Weights of a small GPT-style language model, trained from scratch on English Wikipedia: width 160, rotary positions.
MLP neurons of a small language model. Each row is named by its layer, matrix (gate and up: input weights; down: output weights) and neuron, and shows model dimensions 16-79. Each number is 200 + 30 x the weight over its row's rms, rounded and kept within 0 to 999. A neuron's up and down rows have the sign that makes its largest values positive.
After each neuron's rows, "fires before" lists the tokens most often just after its 100 highest values on Wikipedia text that the model never trained on.

L5.gate391,136,269,196,206,244,165,228,208,199,189,187,143,217,202,241,166,175,140,205,219,207,195,211,204,181,212,173,189,241,222,194,166,137,241,174,260,245,228,172,172,198,209,186,192,165,216,206,185,151,214,226,216,202,223,140,184,192,236,231,181,177,205,227,188
L5.up391,180,247,220,232,199,220,139,163,205,146,155,210,250,209,193,199,190,203,210,214,208,239,206,214,147,218,143,182,213,228,174,185,212,237,190,213,243,246,204,199,170,221,193,249,128,176,166,187,161,186,246,199,248,186,211,178,177,184,197,215,162,234,233,156
L5.down391,234,187,185,151,216,202,149,214,201,187,170,173,237,149,206,217,225,222,208,218,182,135,206,214,170,200,179,202,260,212,206,199,158,258,257,192,137,136,228,197,224,179,214,164,253,202,165,178,227,229,191,253,160,239,224,190,199,165,258,173,213,245,171,212
fires before: " of", ",", " to", " and", " in"

L2.gate55,216,206,205,160,234,260,249,100,238,214,161,219,215,164,192,208,206,156,236,221,235,165,161,168,254,181,190,178,160,214,191,202,177,194,183,174,182,156,217,168,207,168,227,192,211,232,277,206,188,206,230,218,221,173,252,166,152,203,224,232,175,169,227,201
L2.up55,205,218,211,186,223,261,203,136,235,204,162,234,209,185,183,235,200,194,229,230,209,187,133,178,251,153,218,221,191,145,275,204,130,213,171,158,207,198,217,201,212,172,174,172,207,160,234,178,181,182,252,213,203,189,253,193,216,222,213,190,225,205,237,167
L2.down55,227,257,198,191,187,247,167,158,213,223,196,164,211,175,206,194,201,190,203,231,178,197,202,153,202,218,166,221,177,196,210,238,147,224,216,186,178,200,231,233,203,163,166,262,267,131,202,229,235,244,264,200,184,177,190,177,191,194,161,198,199,192,219,240
fires before: " |\n", " of", ",", " and", "."

L8.gate231,112,205,149,130,159,208,175,227,274,158,219,236,174,201,148,200,170,239,205,211,139,212,158,191,210,224,176,190,209,186,189,172,137,179,254,160,202,138,209,164,197,196,202,217,157,161,244,181,232,188,180,177,192,174,222,200,198,172,194,212,141,159,227,126
L8.up231,199,210,177,206,232,257,240,256,151,181,177,202,215,205,195,177,220,215,191,175,193,175,212,237,175,199,155,191,217,213,185,188,150,203,190,217,174,142,175,195,153,238,125,183,202,196,225,185,208,197,253,216,226,241,184,187,253,193,197,177,159,222,196,181
L8.down231,194,237,248,223,147,172,154,217,268,200,189,229,213,188,236,249,181,233,179,192,122,261,174,191,157,184,255,181,211,219,196,182,159,265,220,211,185,216,207,192,200,160,185,127,206,243,212,191,217,193,188,143,181,146,174,235,195,220,243,129,172,209,239,185
fires before: " |", ":", ".", "–"

L6.gate497,148,255,197,228,240,235,212,173,213,192,189,205,205,164,148,212,184,180,249,209,239,203,186,158,181,205,189,208,203,183,222,157,160,189,218,130,186,202,211,208,192,208,205,174,226,232,202,180,165,265,200,210,172,219,174,192,245,249,171,164,190,253,141,171
L6.up497,164,199,215,224,268,201,196,198,225,194,218,126,246,219,178,208,197,218,221,230,183,211,191,192,170,179,160,212,128,201,252,234,164,215,200,133,180,185,165,183,237,201,205,235,224,188,198,157,162,181,195,227,218,201,173,205,246,214,228,229,222,213,152,201
L6.down497,198,195,158,193,184,228,184,168,230,168,150,221,249,157,252,245,224,185,190,218,206,221,217,220,226,198,226,211,209,179,177,217,198,182,220,205,153,193,183,223,141,184,232,210,199,148,161,155,195,253,205,188,213,200,233,188,177,189,201,168,227,213,191,193
fires before: ",", " of", ".", " in", " and"

L5.gate377,195,211,220,169,214,229,179,190,185,207,210,188,173,203,159,189,198,232,240,128,179,197,197,219,196,186,182,193,237,212,199,211,220,267,247,167,231,213,214,238,190,219,184,182,123,218,180,243,185,194,160,181,257,203,136,200,188,188,269,197,197,190,209,175
L5.up377,240,209,197,205,186,163,218,155,191,168,222,138,250,201,255,233,206,237,191,218,211,177,240,177,238,167,171,180,215,206,243,224,141,180,170,244,236,227,263,145,169,212,224,184,131,213,167,226,242,219,152,157,212,158,177,225,206,201,230,233,207,113,232,213
L5.down377,225,197,188,152,218,204,209,207,228,139,196,179,209,231,314,203,220,225,179,268,222,197,239,241,235,179,192,177,157,241,190,190,216,157,225,198,178,162,175,163,148,188,188,179,179,158,175,129,203,199,140,240,246,188,199,166,175,186,232,185,232,169,206,204
fires before: " ", " in", " to", " by", " on"

L2.gate549,165,266,191,140,164,211,202,230,228,184,163,223,189,202,214,218,143,166,193,184,140,203,246,149,150,219,241,182,176,217,211,216,225,198,219,178,201,224,168,200,187,145,209,214,204,231,184,150,162,227,250,233,193,155,183,214,180,197,168,225,206,247,205,226
L2.up549,187,264,189,159,158,214,205,216,230,215,191,241,207,213,190,212,175,172,202,179,114,195,249,153,162,230,229,190,194,218,213,198,234,210,192,169,199,230,175,199,155,142,206,217,227,221,178,162,194,232,236,224,178,176,176,194,180,189,161,222,223,262,211,244
L2.down549,216,186,197,289,235,192,249,177,204,207,214,213,152,241,278,175,178,210,213,225,250,201,122,239,228,167,187,200,228,195,175,229,152,191,184,195,206,161,217,207,258,223,168,178,224,182,240,229,190,170,203,204,201,247,216,194,195,181,172,171,175,198,167,130
fires before: ",", "–", " |", ":", ".", ")"

L6.gate615,260,237,236,216,220,188,201,190,213,148,191,195,193,184,227,210,185,190,204,130,192,168,237,146,188,224,263,189,206,160,178,205,238,267,196,240,234,229,214,157,194,227,165,200,191,218,249,248,211,165,199,248,161,237,156,217,189,248,156,156,224,164,179,161
L6.up615,182,191,215,158,245,180,185,165,259,180,252,172,208,206,187,196,200,184,219,217,235,213,234,142,216,171,272,219,170,170,208,227,184,198,271,225,229,164,258,167,183,188,190,147,210,209,238,216,242,205,175,262,213,201,222,193,233,213,175,193,180,197,201,163
L6.down615,228,190,198,198,226,176,243,171,197,211,157,219,219,222,144,123,152,214,204,161,185,202,231,295,182,234,229,228,206,226,225,220,171,226,187,166,209,223,205,169,169,246,188,180,185,197,220,255,183,146,202,228,168,181,114,235,189,200,207,228,217,170,199,184
fires before: "1", "9", "2", "0", "s", "th"

L5.gate625,202,165,168,188,231,143,219,195,218,177,180,200,222,219,170,173,151,168,184,196,257,212,158,222,205,181,222,127,191,200,218,213,219,265,197,239,172,147,239,191,175,274,183,174,238,260,190,163,175,161,237,217,194,221,177,132,239,182,202,183,224,213,208,180
L5.up625,147,217,180,162,225,232,205,220,174,201,274,174,164,225,234,170,160,198,196,216,203,198,192,211,208,185,214,223,240,201,247,285,246,235,184,169,161,158,212,162,156,223,207,207,237,259,188,176,176,183,180,207,106,182,150,155,203,182,211,185,222,112,200,156
L5.down625,197,174,225,227,181,214,197,190,171,242,223,168,246,204,315,231,175,190,183,155,203,257,175,234,196,194,255,230,210,201,247,206,221,203,182,238,182,193,200,215,250,230,220,161,210,232,213,131,150,126,198,181,208,196,196,154,218,204,217,104,224,185,244,158
fires before: "==", "=", "===", "Pop", "A", "|"

L5.gate387,201,246,214,234,204,195,163,171,208,200,190,181,197,203,170,176,240,234,200,237,198,226,243,203,178,248,204,246,251,154,172,237,218,220,174,184,195,192,198,122,166,207,220,197,195,199,224,163,168,213,140,181,182,162,155,177,157,156,191,205,153,187,198,155
L5.up387,179,218,269,178,217,194,189,211,148,244,228,205,197,181,245,199,200,233,234,190,194,184,212,224,248,186,154,217,239,216,192,185,207,206,173,204,231,211,194,213,171,200,227,193,233,219,191,256,188,155,196,250,133,165,185,213,163,217,196,170,233,217,197,201
L5.down387,225,237,175,150,220,202,208,188,225,169,228,233,210,174,229,191,181,204,200,245,235,241,237,171,229,257,244,182,181,215,233,196,222,163,220,175,193,197,137,191,181,254,221,280,200,198,195,149,157,222,162,231,188,204,225,159,144,177,182,202,182,168,215,149
fires before: "2", "9", "0", "1", "8"

L2.gate85,174,180,178,198,205,220,191,200,207,193,187,246,223,210,151,164,190,165,309,238,208,163,241,221,181,252,215,242,242,200,219,109,173,151,211,202,236,221,168,173,195,207,205,180,162,165,174,196,182,175,240,247,233,187,201,195,192,205,229,133,225,261,140,216
L2.up85,199,201,167,175,210,186,205,182,178,212,212,272,197,250,174,215,155,163,205,199,191,216,187,224,179,250,184,209,226,200,227,154,154,160,205,209,259,196,192,209,164,228,186,214,221,140,167,220,232,216,173,200,193,200,185,215,187,197,221,170,211,197,158,215
L2.down85,174,220,199,185,199,215,211,189,260,179,189,206,253,201,185,203,155,186,250,250,121,195,201,189,161,190,170,199,222,176,195,245,134,227,262,225,188,222,229,162,235,283,199,213,182,171,163,235,232,204,194,215,209,220,235,203,221,204,225,207,213,231,179,209
fires before: ",", ".", " |", " and", " later", "==\n"

L5.gate267,208,209,214,174,196,208,214,176,174,188,156,191,212,197,177,202,172,215,220,228,128,207,169,202,183,155,150,175,210,191,202,205,226,152,146,212,253,205,221,156,223,142,189,190,175,206,130,178,160,198,209,164,182,203,143,197,248,170,200,204,202,173,213,168
L5.up267,226,158,188,183,261,206,187,212,216,202,215,234,174,222,142,199,220,165,233,199,214,204,166,209,243,187,192,180,195,152,176,194,240,227,155,207,197,175,273,269,191,149,202,131,183,205,168,173,139,223,205,180,208,173,237,237,230,186,171,201,174,209,197,158
L5.down267,172,218,160,199,121,222,172,174,180,213,195,255,257,165,188,165,158,202,197,200,199,183,169,200,248,234,201,172,160,206,238,196,235,167,255,233,139,159,194,183,227,240,229,206,206,218,219,200,175,154,160,210,195,236,174,245,174,151,203,181,232,189,196,147
fires before: "=", "A", "Pop", "M", " P", " L"

L5.gate29,213,194,222,256,193,241,207,273,175,195,170,173,207,168,240,207,180,217,203,165,189,174,185,252,193,195,181,215,206,207,130,261,240,268,225,183,212,189,228,200,185,208,161,216,200,152,213,257,206,224,144,178,203,265,229,239,237,238,201,198,182,196,191,240
L5.up29,154,150,171,232,233,209,175,197,175,229,161,214,176,168,262,234,202,186,201,202,205,193,191,221,266,238,181,202,263,198,271,219,183,220,222,211,261,193,199,160,231,146,203,231,184,247,264,159,196,179,239,186,214,196,204,244,215,239,184,195,199,211,175,187
L5.down29,201,221,211,197,222,204,186,206,171,163,225,201,180,229,182,254,183,207,216,238,214,201,137,190,199,172,198,228,211,219,189,184,142,244,186,232,228,253,255,233,188,211,269,191,222,236,189,236,211,228,204,214,237,190,132,229,208,142,189,216,239,183,215,206
fires before: "1", "2", "8", "c"

L2.gate387,260,192,188,169,256,164,187,193,182,183,154,162,251,212,210,229,187,241,205,218,177,203,179,243,182,238,180,168,217,212,254,159,236,204,197,155,171,183,178,167,157,209,169,217,199,252,139,203,243,198,217,174,245,249,235,211,182,199,185,196,227,247,175,173
L2.up387,242,190,196,179,217,178,184,168,173,196,174,220,273,222,181,253,183,213,205,240,209,146,170,228,160,223,167,167,219,197,245,169,292,200,189,126,142,147,196,174,169,186,201,201,168,238,170,159,231,172,216,146,187,216,224,209,199,210,197,178,166,203,176,179
L2.down387,190,199,195,224,234,126,222,203,227,176,176,191,196,238,224,231,177,174,229,235,131,236,234,244,174,205,215,147,267,227,178,171,168,158,231,194,241,213,226,170,155,192,204,223,201,168,157,225,191,195,190,161,214,221,212,213,165,200,194,175,208,238,163,219
fires before: " ", " |", ".", ":", ","

L5.gate478,179,240,205,187,169,197,158,175,239,168,214,177,206,188,245,187,276,164,134,234,222,207,223,185,233,225,186,208,215,145,205,187,195,177,186,158,250,132,180,175,231,187,172,173,179,215,185,198,220,208,252,218,188,135,232,202,208,195,185,236,188,226,184,183
L5.up478,193,224,158,145,158,211,220,205,215,191,225,204,180,189,179,170,180,180,212,161,187,224,199,199,225,226,228,249,262,227,200,188,212,171,202,182,241,193,199,179,173,159,218,226,201,223,215,163,168,175,177,236,176,151,177,192,117,216,215,202,229,199,185,187
L5.down478,173,224,167,231,221,178,163,192,248,178,164,228,223,208,218,208,210,160,163,175,232,200,197,234,220,190,223,172,174,223,183,204,204,175,255,179,204,178,135,243,183,187,217,234,214,184,186,232,229,220,234,257,196,192,225,240,221,181,141,197,204,202,203,184
fires before: " ", "0", "1", "5", " ."

L7.gate226,193,218,183,186,220,256,208,164,254,152,190,248,200,199,211,194,168,203,264,168,183,172,203,203,189,214,164,189,188,192,195,171,160,264,203,141,185,177,134,205,238,212,226,172,220,206,194,195,220,159,220,203,265,216,177,185,191,188,201,197,178,139,201,184
L7.up226,205,166,189,174,173,221,153,175,217,211,188,222,245,176,185,202,225,225,184,232,169,194,181,198,201,231,176,220,174,210,184,258,184,136,165,218,197,251,228,204,154,182,193,155,219,222,150,205,198,180,200,172,219,156,158,221,241,223,179,197,157,168,117,225
L7.down226,216,243,191,147,243,239,181,241,199,183,171,222,183,140,155,236,215,262,237,194,178,184,271,210,155,197,189,208,191,246,190,144,190,165,204,181,228,174,207,235,226,206,194,245,208,197,195,222,292,235,202,132,149,221,179,171,214,204,199,161,185,139,191,230
fires before: " |", ".", "s"

L7.gate631,198,207,215,218,197,202,202,176,146,198,221,207,169,246,142,182,167,197,183,237,140,207,220,187,146,186,175,201,204,241,195,218,144,207,216,233,202,180,251,234,253,200,161,178,256,230,158,187,217,183,188,193,196,230,192,228,167,228,227,152,232,174,250,195
L7.up631,172,220,215,217,273,180,233,220,221,200,181,199,205,209,261,156,141,192,190,227,159,213,202,172,222,179,201,227,223,243,243,164,166,201,220,253,202,195,186,218,221,172,221,157,213,215,227,269,223,200,157,207,209,198,227,245,208,211,226,178,164,226,237,208
L7.down631,235,205,220,212,212,212,263,214,203,218,180,236,173,141,258,167,179,232,180,192,182,184,198,207,222,180,230,168,205,171,228,165,174,186,214,231,215,208,193,243,162,244,216,216,185,194,190,167,198,207,253,182,227,267,169,201,229,206,202,196,196,215,168,235
fires before: " the"

L8.gate543,251,239,223,200,205,221,207,193,253,204,190,224,190,188,161,204,186,248,233,200,154,191,173,192,169,247,162,176,250,209,175,217,200,202,203,182,210,198,204,136,240,156,218,201,249,199,132,204,224,188,182,243,221,260,138,172,239,223,177,186,158,204,168,209
L8.up543,240,176,193,205,185,240,205,215,175,183,228,200,212,218,233,235,224,167,164,204,172,188,227,213,193,236,148,225,205,185,225,143,181,222,242,199,150,179,225,181,208,226,269,207,156,187,185,196,219,128,201,199,209,201,201,150,164,236,206,233,212,221,170,212
L8.down543,181,209,149,93,203,175,252,206,259,185,151,208,222,199,241,207,178,259,135,220,178,190,232,206,199,223,166,189,232,187,260,236,150,272,167,210,219,207,208,204,218,148,240,237,207,203,141,233,246,165,199,223,241,224,219,191,186,227,143,217,198,182,161,177
fires before: ",", " ", " |"

L8.gate548,234,235,191,148,144,239,178,269,193,153,232,227,163,190,242,189,203,197,224,221,252,202,160,195,226,246,210,188,236,178,250,234,213,228,232,161,162,199,185,221,127,177,170,156,255,235,164,250,129,232,215,182,221,156,195,209,207,217,215,209,176,195,229,194
L8.up548,178,173,225,208,144,196,238,237,201,172,226,230,161,217,234,175,186,205,210,216,234,213,122,154,226,271,165,210,248,210,174,196,209,191,172,176,186,225,160,185,155,207,249,190,232,197,169,250,175,231,236,201,198,176,206,161,211,203,188,181,216,234,189,214
L8.down548,234,228,206,229,171,219,155,209,248,142,208,209,216,197,319,209,185,207,248,206,220,205,160,203,207,174,180,192,292,189,272,232,177,222,183,174,208,217,199,175,238,252,218,245,212,231,161,202,174,216,183,197,216,176,221,155,192,191,194,222,193,193,190,174
fires before: " |", "2", "4", "0", ",", "6"

L8.gate497,238,234,238,157,164,175,188,182,193,243,228,194,149,161,246,184,159,274,198,236,192,217,183,208,225,212,161,210,162,240,209,234,135,243,186,151,159,200,194,184,188,207,209,197,235,245,215,201,216,193,245,188,163,191,188,274,241,148,155,182,182,219,116,210
L8.up497,192,211,259,238,177,223,128,166,203,192,192,205,171,165,232,230,224,204,230,224,187,178,197,151,187,185,212,205,205,227,207,198,160,177,171,185,200,205,221,218,223,300,213,207,211,178,200,225,251,181,207,218,177,156,178,167,191,161,132,206,201,185,166,195
L8.down497,244,214,199,171,201,214,190,214,213,213,199,172,256,252,155,206,195,245,153,233,153,183,253,244,155,157,193,198,186,140,220,215,192,178,242,158,163,124,152,217,175,184,200,184,157,239,176,216,230,153,200,184,180,155,172,195,166,250,250,190,169,204,255,199
fires before: " |", ".", ":"

L6.gate635,186,208,201,198,128,190,179,205,249,211,180,165,206,174,202,264,215,241,208,228,175,192,272,181,181,185,184,214,258,177,155,192,193,200,234,232,217,193,168,193,205,149,193,156,219,165,201,151,190,206,165,232,200,127,238,183,182,196,215,171,245,208,167,97
L6.up635,181,221,228,194,207,208,216,223,208,171,215,174,205,207,212,226,158,257,200,188,180,255,163,255,224,242,257,209,191,168,225,202,117,205,180,236,220,212,167,212,128,209,241,201,205,211,201,264,204,154,175,197,193,176,172,205,180,205,179,191,216,207,182,148
L6.down635,207,224,186,129,240,198,205,231,169,206,238,212,181,195,235,208,185,207,176,133,171,258,137,208,174,263,204,254,200,222,213,198,169,261,218,176,184,186,211,173,207,299,216,200,199,191,189,202,185,212,242,196,162,204,170,223,210,195,207,229,208,201,208,207
fires before: "7", "8", "9", "3", "6", "2"

L8.gate414,229,225,214,190,242,186,238,179,196,237,249,253,138,178,170,216,180,193,184,184,239,201,186,219,169,239,195,205,245,217,164,202,174,234,204,119,157,129,232,200,221,175,232,183,216,242,197,182,225,224,207,220,241,175,201,197,220,160,248,193,175,237,177,221
L8.up414,251,209,191,154,182,213,178,211,173,202,203,200,171,156,186,146,234,207,171,158,237,221,211,254,177,207,126,145,187,169,180,209,172,218,270,161,191,182,174,210,191,182,180,200,157,214,154,138,234,182,233,228,247,165,141,174,258,249,226,215,210,251,182,188
L8.down414,134,152,199,258,194,219,185,215,204,191,201,205,209,203,152,157,191,153,171,234,193,205,213,148,237,238,228,185,146,168,216,160,170,174,221,194,121,225,199,204,207,215,172,181,172,120,192,255,192,182,154,143,164,193,211,214,221,201,201,150,222,221,221,180
fires before: " a", " an", " the", " Mex", " ", " was"

L7.gate94,194,196,184,244,192,160,212,194,220,226,248,219,183,198,233,225,169,232,137,216,157,180,199,238,155,155,194,190,223,203,208,202,158,191,167,188,266,149,187,233,213,217,187,185,202,163,164,228,204,294,166,253,213,170,179,208,200,185,186,192,254,154,225,238
L7.up94,247,149,197,162,181,248,218,232,149,203,217,163,199,188,191,184,168,189,233,198,207,172,199,238,161,224,212,169,181,129,226,192,183,222,131,176,160,224,245,214,221,150,231,152,206,195,204,259,205,226,234,217,166,228,261,202,206,183,225,115,183,204,205,149
L7.down94,230,192,159,204,232,171,237,242,160,257,263,216,179,182,214,172,152,134,130,193,226,193,186,189,183,229,241,188,223,184,175,203,258,215,149,174,195,179,189,215,163,193,182,176,186,198,220,212,214,171,218,237,208,226,191,198,161,191,230,159,215,202,254,229
fires before: "1", " ", "-", "8", "9"

L5.gate259,202,226,224,195,232,204,200,196,181,240,192,267,174,233,185,168,161,224,168,218,196,203,202,214,255,219,172,237,207,179,180,193,251,220,258,178,191,145,230,225,213,221,179,181,206,210,147,192,190,247,214,207,186,176,145,209,211,159,196,221,193,220,188,187
L5.up259,212,201,213,202,260,206,172,231,205,236,189,195,229,224,189,175,153,172,160,196,226,227,217,161,225,296,180,242,155,173,211,180,223,242,223,141,163,186,224,187,188,207,194,146,216,247,118,180,207,197,210,267,240,180,164,216,236,169,203,211,217,187,177,238
L5.down259,190,184,181,156,193,182,208,228,161,223,190,267,224,214,231,202,224,181,170,245,186,181,148,206,225,211,193,223,198,182,171,240,195,172,256,185,175,177,220,183,179,192,176,188,218,236,168,208,211,219,162,182,227,175,171,223,229,167,218,164,223,196,189,142
fires before: "=", " a", " an", "A", "M", "L"

L6.gate245,181,208,161,225,217,223,230,151,156,196,168,204,224,251,147,205,209,205,180,197,175,212,198,220,210,176,171,184,217,188,190,251,228,164,221,261,198,188,160,197,213,209,161,212,224,213,229,161,160,198,167,185,218,142,123,142,185,183,164,227,193,226,180,212
L6.up245,215,261,205,195,275,202,154,209,213,156,228,236,195,265,138,222,198,195,187,214,193,171,141,195,224,218,198,211,139,174,215,207,236,207,183,182,205,233,150,156,163,201,237,190,254,202,202,180,184,200,234,220,185,245,142,165,217,203,224,238,214,173,229,153
L6.down245,247,186,201,213,244,170,231,174,221,247,187,232,265,224,202,182,129,193,192,152,183,141,139,215,166,211,205,203,211,161,228,192,228,168,200,199,157,198,188,246,194,199,180,191,149,221,216,190,188,169,225,252,239,178,193,203,225,194,232,205,228,196,217,209
fires before: "=", "Pop", "A", " zone", " Goals"

L8.gate181,242,194,207,253,227,169,202,244,228,231,249,239,201,225,235,220,161,166,219,136,185,174,218,224,201,223,242,219,144,176,209,261,197,169,216,150,191,250,236,193,227,233,151,181,207,201,246,223,231,215,213,212,207,191,261,180,191,207,244,191,227,211,159,197
L8.up181,211,197,156,221,208,243,166,232,149,206,269,260,191,195,232,184,241,214,214,207,202,249,233,201,236,225,215,220,179,165,176,205,234,196,203,175,221,179,235,197,182,215,169,258,233,202,227,157,221,249,234,199,161,207,182,158,194,171,200,223,185,211,166,209
L8.down181,160,189,204,161,209,185,197,153,158,221,172,171,247,150,141,187,233,202,216,197,227,181,261,146,164,146,179,172,252,195,207,225,213,206,167,180,225,163,170,251,217,260,222,237,179,187,171,221,221,163,171,132,215,253,143,221,207,169,207,208,143,205,186,185
fires before: ",", "1", "2", "0", "."

L5.gate205,174,221,211,212,210,179,197,213,177,214,205,198,220,218,229,236,188,189,176,178,179,240,208,180,243,221,211,245,192,240,239,192,242,230,162,247,233,244,231,234,220,219,213,198,183,218,276,247,236,228,184,242,198,195,257,166,164,169,162,243,170,212,211,160
L5.up205,224,205,204,158,165,239,166,203,177,206,196,214,196,197,203,165,190,167,185,183,219,172,165,219,257,175,206,240,202,219,226,195,161,196,261,191,205,160,200,211,161,176,192,199,205,189,195,190,118,153,184,228,164,155,194,202,227,192,196,212,170,219,227,197
L5.down205,239,184,155,194,219,183,200,194,217,201,212,191,208,172,207,234,232,199,175,146,156,207,222,294,199,128,197,197,183,181,192,200,195,149,209,195,129,253,161,209,179,198,209,169,235,214,139,223,135,254,227,248,228,189,143,192,177,197,209,153,224,190,207,211
fires before: "2", "1", "9", "8", "0", " "

L6.gate374,224,243,228,265,180,254,239,187,199,217,275,215,231,200,201,221,187,191,230,202,233,233,189,202,256,196,205,173,190,218,203,171,216,248,215,194,204,198,220,181,247,212,181,185,169,199,209,231,255,175,189,265,275,213,206,221,195,169,246,169,191,218,199,213
L6.up374,246,189,186,116,214,215,216,215,170,218,208,216,197,204,175,207,227,159,207,137,223,230,208,233,245,208,181,199,165,163,188,214,237,144,226,205,248,189,183,205,190,188,198,217,227,220,215,243,204,252,252,200,180,173,206,200,206,162,198,117,167,167,184,176
L6.down374,178,175,155,90,195,206,181,170,192,228,131,173,248,251,241,172,190,204,203,149,210,168,190,187,161,197,108,198,190,187,204,200,200,212,143,207,186,133,229,221,234,218,198,243,202,224,155,207,179,192,223,228,201,170,180,196,124,183,166,241,166,209,153,196
fires before: " ", ")", ":", " |\n", "),"

L6.gate360,217,229,194,216,170,167,161,180,240,219,237,197,185,216,178,164,174,248,299,175,228,216,191,142,210,201,209,183,186,234,224,199,198,170,115,250,221,233,202,209,186,171,197,230,201,247,185,221,174,234,186,154,169,197,148,164,192,163,226,172,215,207,224,146
L6.up360,242,259,165,245,240,149,184,195,239,280,236,204,259,223,211,190,201,171,226,228,249,215,196,143,235,177,169,150,171,247,173,193,183,201,184,221,199,160,272,178,213,192,222,153,225,197,171,212,219,166,167,208,203,196,180,161,224,238,211,189,249,183,169,213
L6.down360,196,193,195,217,218,218,209,202,239,182,271,167,195,211,221,189,231,224,260,202,222,201,222,179,225,199,197,186,186,202,211,205,185,184,153,198,214,236,212,179,171,282,220,143,215,194,149,186,164,215,120,186,196,200,163,166,176,190,221,223,185,184,221,171
fires before: " in", " at", " on", ",", "e", " of"

L6.gate149,243,203,158,172,205,154,197,182,193,218,260,200,191,198,198,232,159,231,181,243,177,231,204,149,219,175,125,233,270,265,225,222,217,204,236,215,213,122,185,229,247,187,234,209,217,224,181,218,268,199,176,228,196,183,201,195,253,197,192,170,169,274,160,190
L6.up149,185,202,221,178,167,202,238,209,224,181,215,167,180,171,200,193,151,191,186,168,187,163,213,192,243,224,188,192,194,200,222,198,195,155,206,203,174,157,254,207,191,154,213,189,184,200,224,234,232,161,160,180,196,233,210,202,220,170,196,210,165,232,160,188
L6.down149,215,224,177,237,234,193,198,212,218,227,181,228,191,204,247,192,188,164,211,195,177,213,258,160,226,180,199,217,258,192,202,188,171,181,226,193,232,162,179,239,229,142,223,215,190,203,179,266,235,165,170,181,185,226,142,161,203,251,216,163,155,192,119,191
fires before: " the", " "

L6.gate395,181,225,209,264,185,249,217,214,202,225,256,193,168,219,193,185,225,210,191,189,183,185,226,203,178,178,197,180,164,211,233,191,207,216,196,235,227,216,213,219,178,189,158,214,234,230,190,175,168,244,233,208,222,159,250,217,234,246,244,149,168,230,149,202
L6.up395,252,218,256,130,156,171,223,210,188,149,206,217,210,174,227,172,236,229,196,230,156,144,209,217,206,148,165,169,180,219,186,260,145,204,190,180,174,171,192,206,215,227,169,252,181,176,169,183,217,194,207,170,200,158,191,197,177,159,169,177,171,210,155,165
L6.down395,190,194,177,214,151,177,244,195,180,172,180,217,181,194,77,262,213,230,228,241,192,198,230,197,169,156,165,225,241,234,219,222,142,199,211,200,182,233,165,257,209,177,154,207,229,176,195,232,231,244,160,166,205,180,227,193,172,243,224,157,178,207,234,206
fires before: " |", " |\n", " (", ";", "ents", ":"

L7.gate196,213,229,166,173,197,190,221,251,195,211,151,247,186,182,120,187,164,247,215,169,257,204,206,229,188,201,198,211,186,174,184,222,199,241,187,219,229,174,208,242,267,171,231,211,171,159,147,244,219,174,167,228,230,218,241,210,197,223,243,203,217,238,235,134
L7.up196,236,143,221,190,221,154,226,172,242,205,193,164,154,147,152,190,255,196,119,152,234,220,215,157,196,211,204,203,221,221,164,185,251,154,225,216,178,224,240,153,171,186,159,192,226,180,146,162,217,163,166,198,209,207,169,233,185,197,213,246,153,227,227,185
L7.down196,239,228,142,137,199,178,180,212,177,195,144,166,191,188,144,234,220,190,197,183,152,213,224,193,181,231,233,279,195,237,235,173,207,166,170,184,202,182,214,164,200,198,160,187,184,147,173,264,205,255,186,199,176,285,218,174,195,157,229,225,194,171,217,158
fires before: " ", "1", " |", " |\n", " −", " +"

L2.gate244,173,218,152,201,167,212,223,209,192,177,179,210,196,211,171,233,185,232,174,220,182,201,201,223,211,250,189,241,239,203,212,158,196,194,201,176,148,190,192,198,171,161,236,195,182,220,232,254,176,186,201,213,168,188,171,173,176,160,196,215,241,196,211,190
L2.up244,230,241,144,195,183,174,230,201,223,216,149,211,204,198,181,209,196,210,187,202,173,212,197,223,191,215,138,240,233,219,186,180,220,131,155,184,160,218,231,164,180,190,175,218,172,192,239,201,183,148,184,254,202,183,196,173,154,242,249,230,222,195,201,218
L2.down244,196,209,161,159,211,217,231,193,217,174,169,181,181,191,172,227,236,178,250,241,213,218,209,226,206,231,251,258,224,226,210,166,203,131,249,164,169,223,232,189,218,208,199,254,164,170,265,183,198,168,166,203,178,195,205,197,167,205,197,102,200,191,219,156
fires before: "s", "ck", "vironment", "v", "ter", "ung"